Part of a small language model's weights.
Architecture: RMSNorm before each block, untied embeddings.
Training: a variant of Muon for these matrices, 173M tokens, 5265 steps.
MLP neurons of a small language model. Each row is named by its layer, matrix (gate and up: input weights; down: output weights) and neuron, and shows model dimensions 64-159. Each number is 128 + 24 x the weight over its row's rms, rounded and kept within 0 to 255. Numbers have three digits each. A neuron's up and down rows have the sign that makes its largest values positive.
Before each neuron's rows, "fires before" lists the tokens most often just after its 100 highest values on Wikipedia text that the model never trained on; "fires on" lists the tokens most often at its 100 highest values on Wikipedia text that the model never trained on.

fires before: "\n"
fires on: "===", " =", " (", "\n", " of"
L7.gate286:149172134126160117129130125148126117195109138151153149133140116142112128099160137169110125104110136096153104104121142123139142156122152165150095132105131153125106092160174122119117084117155093131139109189125109167155164130168099157089135129168106151158159122139177122112110151152114088109
L7.up286:134136110161142098130162150087113148134114148160142093150097062127118132119130124136138112145100142112137136101141102155169115149140123133133121110144089090137114073141110141111112114111109157087144136106123110136083125150122101122130148124114046086157131117151138124137142135129125098133
L7.down286:179115129144123113132148132079127133117093093131119104136125167113070133147173108132116121105141111111142117117131122107142138097165154173121098049136108107110108137139155112141123126130096130128164146158081122124114132143132131095111167135128161185142088155102179115096134152122171124129

fires before: ",", ".", " and", " such", " of"
fires on: "s", "les", "es"
L9.gate100:123122112129147151083122091156130144109113154105142117179134119088146151083172107114130143134185148106148091124141133159156123087155135130145134152101117174177127139154161150185122100099121131113174108124124164124128137120076138107119158122144133115137084119127118125141104127110125129109
L9.up100:105103146117119093164146109113137136105123086119101165066112135102124081117138114166114133122098143120113109111131131118092165097094120140137090158154106148110128134115122180117110128153149159145124110128116098136125134149135150076132101124063084151112104080076124129105120162158068162118
L9.down100:111119131144155140133111143099122108110129153110133158127133111137144091078139130141134139097171145144162122097137111137095127136089125160104144154100136132142164138122115118131128137104142131132139114124131131144164112118137117155124175141082133130117139169125094146159149134122118092081

fires before: "s", "ter", "ing", "it", "f"
fires on: "s", "cu", "um", "t", "ci"
L8.gate7:134165106156137109160130156160119071144089180064155136173126133161126127151116151107088130136159119090108133174121100135144110104165104148110160118135107125113139102185182143166105098106087126096130144131134164138137118154131175118131103135086095154126119102156112115092108110116124116117
L8.up7:127134106126141082146088118129181104128144142108126098102133148144147128156077108115102120133138132140130134108122154108139125152086181127135121161154115116171144156108137133075138120151128091148083100120091129142149107129162168105107144131092146140105104152157106114106120146119112128117
L8.down7:146148141136118133117096118180129126110162125132156132143135102146140167140122150135121076170110159096107160091103160136121098149143116079092134140155107136105134152085163080140105125121129087152103138128117123104127109132132112125087109087111139130117095127122165147135144127118132104153

fires before: "\n", " the"
fires on: " =", " and", " of", " All"
L8.gate508:089100157117115137106090134070109125121109129133133129088131069180140162149109140134098119133127127138096120113102123098100122131150143146172094128145119112178111114135138144122142109149125128160174133166134085116165116103119125136127121110099113144147148111102114140117096135094147131157
L8.up508:154150128153095118137128133112104144141136128110100106125126149122134104108141130136070154143127138131128158068149137150127117179113110154150107101118108159213118108090124126143108096153130093115129191132125097114092092150113148141170105091157124126126126134130123130144119103173117104168
L8.down508:151152130155110115111150120137108112129145131128096132112148158075144120148109117124126155105140089119141150138116144149152136164105149129124143137098126128151081132135069119116121175107111134098131155113083142177122123156152106167145072121178118067125111134139083138125145117144113118138

fires before: "i", "ition", "t", "s", "ed", "se"
fires on: "et", "on", "per", "ur", "par", "i"
L8.gate141:134137103158090125096119076137149146177118156089139130120143147137131102116064181097121130094180136127150103132164139129151080133119138109135145074116149128132106138124083125109125108094106146143132128157091139127091137150155125092154151137094086141118151125131146113114139126137104139136
L8.up141:094124131111127156082116147115155092086108081089160157142116126139165116124128111120166131155077111157131117150147145101096090125153132126131162127080134159130138099131126106093155088086101163152131141128102098132131092119129171124113111126089069139125121122128074128131136125091139110134
L8.down141:193179091112129089114130149169163125165128124097134114124116129103129140157117172138161140112145131111136148107155146126132127151142159120121102152133125133154149079103150097147120134034158138111113119146131113119151128164121170101119138093130129108106129138104137154098105136144138157116

fires before: "ed", "se", "t", "s", "and"
fires on: "ur", "n", "on", "ri", "in", "b"
L9.gate327:145120147125121135114148139138159146159093149136150127126095118158137093164055119111118229113131100133158109149148170107147089113135131100136084092107114159124129155116144120114127108146100142153109094109127098102134129128124159138109102126123085126123161144124142086128101113127164113124
L9.up327:142125071169163154139131154136137123152155135096137107131083182105110139137107118137107128141124099145168118119136123124149157115092142115146128102153080130130149104122116057123130091120087147165129149101132111126148191148150140112119096109131119192125122095132151150128112103134125129106
L9.down327:123155098123156134126144114091121089125175092141145140153116087151124135158131172150176105144143124110114115099132110111167110178143120127129125133140130158136136087091151116102108143069081165077163101145133136149105148121159129130098110148121100127114134129101136153119108111159154124127

fires before: "s", "ir", "it", "ion", "ing"
fires on: "s", "f", "p", "vent", "ol"
L8.gate222:164120116138146129158139150109120125095092158109123106160110117140118138096133115136115172141132171143115115109112150173187138178115109116118124109130150139120107130107119140107094094107104112177122103143142139138138081148148151119092181172159042084097123114151087135073089143102135125131
L8.up222:111159140184121116091118146110102162155097126126087132095139121142126107135111140103145075114114087166134145123120131134107176102128119125092179105143100116103133116091109122139119118097164121110100102142116139120110087131125180173133117134141161132106154125127107094092134163099131075146
L8.down222:157146086161106135096126123124067112145113120100134121154152137115093187123090115119155102105115126101138101060141134086136104106136145127155109128136145109172147121101105122143124151146144119169108117105147107118092135127164137136135169133108094155129118149135150151128148100112156116143

fires before: "\n"
fires on: "===", " =", "==", "===="
L10.gate52:112145138157137128146123100134112110120171149161102123123153079115139176135165131188099156165098117115125089152162092152130164107143158140128050093134110099133090127142157136111123167119134140131176126192108124088119140120087127102133114151158114162105108135130172145078103141160113146118
L10.up52:085140179191100141123089146072147106139109119140170158120122144144110131127107123147117111070106148146091124130084089130147159125168127152115082107136122140168107114118142125147139144167111129125131122136129100154092139159117137118107178099142055130149110103101135099140120094156081092134
L10.down52:143135124165089094097157156133085141125140090119122137143116170090093127153100109151123128143108103105154116149148146113152206153120125175141084146110117131155129141147131141137119112111111096121140124174128140136153136171127070155110126148145153150120133156113177190140141115117167162118

fires before: "\n"
fires on: "==", " ==", "===", " gr", " ="
L9.gate239:151132190126154100129137120125079106114154124146106172118133113120165153161153093163115148131123130149150091086142140139101176120142133056116130069121146110190118136153135095124156105151132116092132153155138155181105118149145111127143102090113113157097124132090130131110133146105100118141
L9.up239:090148164127157100153119097113119103175125150129149126128096143139052152190151138148074175167118176116102124114100098129147121138107153112106101141092153106100108116140146115116124109077153133092143125147090111152109123133154131098119125094122126116106137125139116112095112127129121073096
L9.down239:105131147165123122093170102108123133102125170148124110094119118094128118149136135143101152108106155117134131185060125118131168106085147144123094092141107113110137129146104160150089131175128137152118115119140130105126119131110106151126141117137138130141113105106173167127155090130113116144

fires before: ",", " |", "\n", ".", ")"
fires on: "a", "ia", "e", "ary", "il", "land"
L8.gate97:169120177122123121111115158132142150159089112151161144134126167101129140136122123150122137120133102147120124088162132133110118099161144121131145076134145103114089149188144116130149166176141126155132154144156106128136190121116112114119195130107124143172114139118138127127105131144111184189
L8.up97:090107101116133116115116111118174153132147149151081106122122137107089142161123077148126111118136168149125137115180088140142095136092126126132150059118128069169116148109142100132120107129134101153119116155152166140105133116075129094104120133138136143137147126099110157137084158103146127167
L8.down97:110164150132100175153127139110116105192136147143118120134068174098129131159149108099131093112105104111089074122150099105151101108128104125138123116173091153124103115151146101119145109155102117157136090125123132177157136110098087154122184120127118181111137152162107154126087173100110137104

fires before: " |", ",", " (", ")", "."
fires on: "ia", "y", "a", "land", "il"
L8.gate462:129097120138149117147148100168181147155172121133086110095117131120112070116090122128136114126175088136087092134114159127140134148112154096147131112118099120120074142139127133123143103144143096115114154132133154154092116135132156112151136103107148171124117138133127116139117132122146117137
L8.up462:116125132071119149113125123120118121153137156161172088117124161117123092162106121150129115081108144114111095112146120116168130194141150134108157152115113152099123123133116127110174081158146130171121121164124129122109154176101112152142178135154131105095110098109123152148106168126119180139
L8.down462:109159122107125188161120125139154084140135122135103098119082109112160106096114107154154099110102157133114101149109121143137108111161133144111125172141099093124140183152143159128132106166143161107149109119143139180137135106123097118115158146129123142157101155159112113124125170108099121140

fires before: "\n", " a"
fires on: "\n", " =", " is", ".", ",", " an"
L7.gate379:118140114112144105122111118118122104164140080129116115145101096124108132073132147164111145148056121117126148126139134142145115110128121133164083101148079109144080091173127087137114125103135122094127166177093083098142132084147112126103141130144117123161148112138166131097104076134118127124
L7.up379:125146121117092097153110139136113121164128138115126130150120159146124157154133135154111102167189168118135125043125136129118166138120129117121104108149134133125082154119166136118101128148163167088109145116093106146080139115115101081141164115148136116125188131166117152160142120161147119150
L7.down379:120126116121133146143105113105103143124118129136126120182132137116070122088158143086115146110108061170092125117138123128158114147100122131178103126132127098149118117138156119141124135177124112122162140120161096083091103085145175112084136107106112161109122129099147113116139110141127112107

fires before: " the", "mp", "d"
fires on: " of", " and", "te", ",", "ten"
L9.gate116:130130146169160190128138110122142122084092127142140118122130159141163110158152091139116108080200137101104122131108145092136159133128141135133093114202133126126175141142177136132105111107077153095125188118128104097090162076172141162156122108110113127131108107118122130138151173104064135137
L9.up116:103115101112132128115120155087146094121139118132113115130142118123140126127096145096120116142131096166144145119105128093092145128133151134166117111142135134135148141115150118123097134121092162054128198159130105112155154091121080115115105104179116149094136103129079142149125167100123129138
L9.down116:123093118111152146108170140165174141115084105096115111114132134097162116141106118175115095106099115134074114120136140133187122153166105121128116120126119086155092110153143095120123148166125127147144119116071146103132156122131157120139157143144125131139108154154079108142118113169156095137

fires before: "er", "ol", "on", "el", "y", "gh"
fires on: "th", "ni", "u"
L7.gate287:089138119101140099154161140120139119099148137131130121158137113129088129073123118118126148101102127115119146128146134136117134221081133151137100137094146108107118122106161130145113094133125172123131137123071187141107140109164102138164080134108134163133126124155140114116110189121145140137
L7.up287:111111163107121097137150100146123133134137134136103134132132117070134136122132183124138075086114132110115128164099149141112102135102101138133170152153076139134128119131131142086100128121110101098122074116114127117160110097123119162137068148139100123156149117141096113110109135134148150163
L7.down287:140130078159156158131147118087117119106092097147150146109101157132125173114132124139089167112140132129107116166140145145127143130123112111112115143079168124137130109112158133145129130140069097124096119114116181097136154138131109136106128110170133104120120141124183097112107146121110125142

fires before: "\n", "e"
fires on: " ==", "==", " =", "ia", "ra", "a"
L7.gate450:116094135163143089142134120140131149123158123095104166145095147110106103134136102099066101116139124097132086120145138118121155132136129069114109102135117142127141178140086110161102134104144143154125146158121164170210129159127140138149153102144096158126124151145092132115150110117078131153
L7.up450:157165116169122118156100117096121095092125162136110122117156148126112117141100096160115161080078135092117132098165134116134173148108168078140120120124116122144110120117142152154107125103144160105144112119108150154125103116095189086118179136110090169131138104133116106119109111129088151149
L7.down450:129129133171117133074140145089176129117103099169070121124108091168132074125126143073097145160127109152078116119143108176127153098134132143112082114122089142124131111106157128083124118091124099132101119147123129118096126109111127123154161117112118109116127115115143116134108127110174143099

fires before: ",", ")", ".", "\n", " |"
fires on: "ia", "a", "land", "y", "va", "ut"
L9.gate137:142135150109092166145118115140155078135135111140112145149108166102105113143160143126140125133187114112118079085098108134149103148091188142140115128144070135123139124087131167132138106115154116108143162113148135101125155145057094126138103138117142133157145128164135136153136158119107133117
L9.up137:114163117114144106133116126137132124128115140128121141121103183131124126095120139139094102113123119117116098189087114160127109128107152180114130108142142121070120128096151128102108153175153114119115133131102133147098117121104085114138174117154116151122106088140151113105125138144095117136
L9.down137:095171157104122118138120116140154117105131097142115142117129091141165159120138143147134150104083125102145112089186179142134088093138124106088110140125147138129136182118108146158144123143094153119169122104150108148121161096191111112140082114121142147094093122116116105128177113139111148125

fires before: " the", "ed", "te", "ment", "ation"
fires on: "in", " of", "y", "va", "a", "ev"
L4.gate500:135130097132140127109138159107115098151133122132131119185143121147123138152112146121114137096157126121134127119140128167096133103153162151129159112112147113101124137143136153117103105115136124151163150123078138166155171117114068152127141080072089119097179144153107100148101170136143076110
L4.up500:116102152114121143098091111084111127132122105109127149128134146124164157133143111126141140117126108153147167117144106134115086109142134133105097120106135141142134109134149145127147116143121167120123114142142130136102092134104121126112066135111157165137117165178168148105152120087085141131
L4.down500:158133134142141113149165102122162137102155122135116141103116152104132117125107150132148138115168120136178148145117139156144086156151078102058175143120112121078116087107164090171109129159138161106132148077152092120141114130120093132137124125133090114132064141137142115134102121144128109135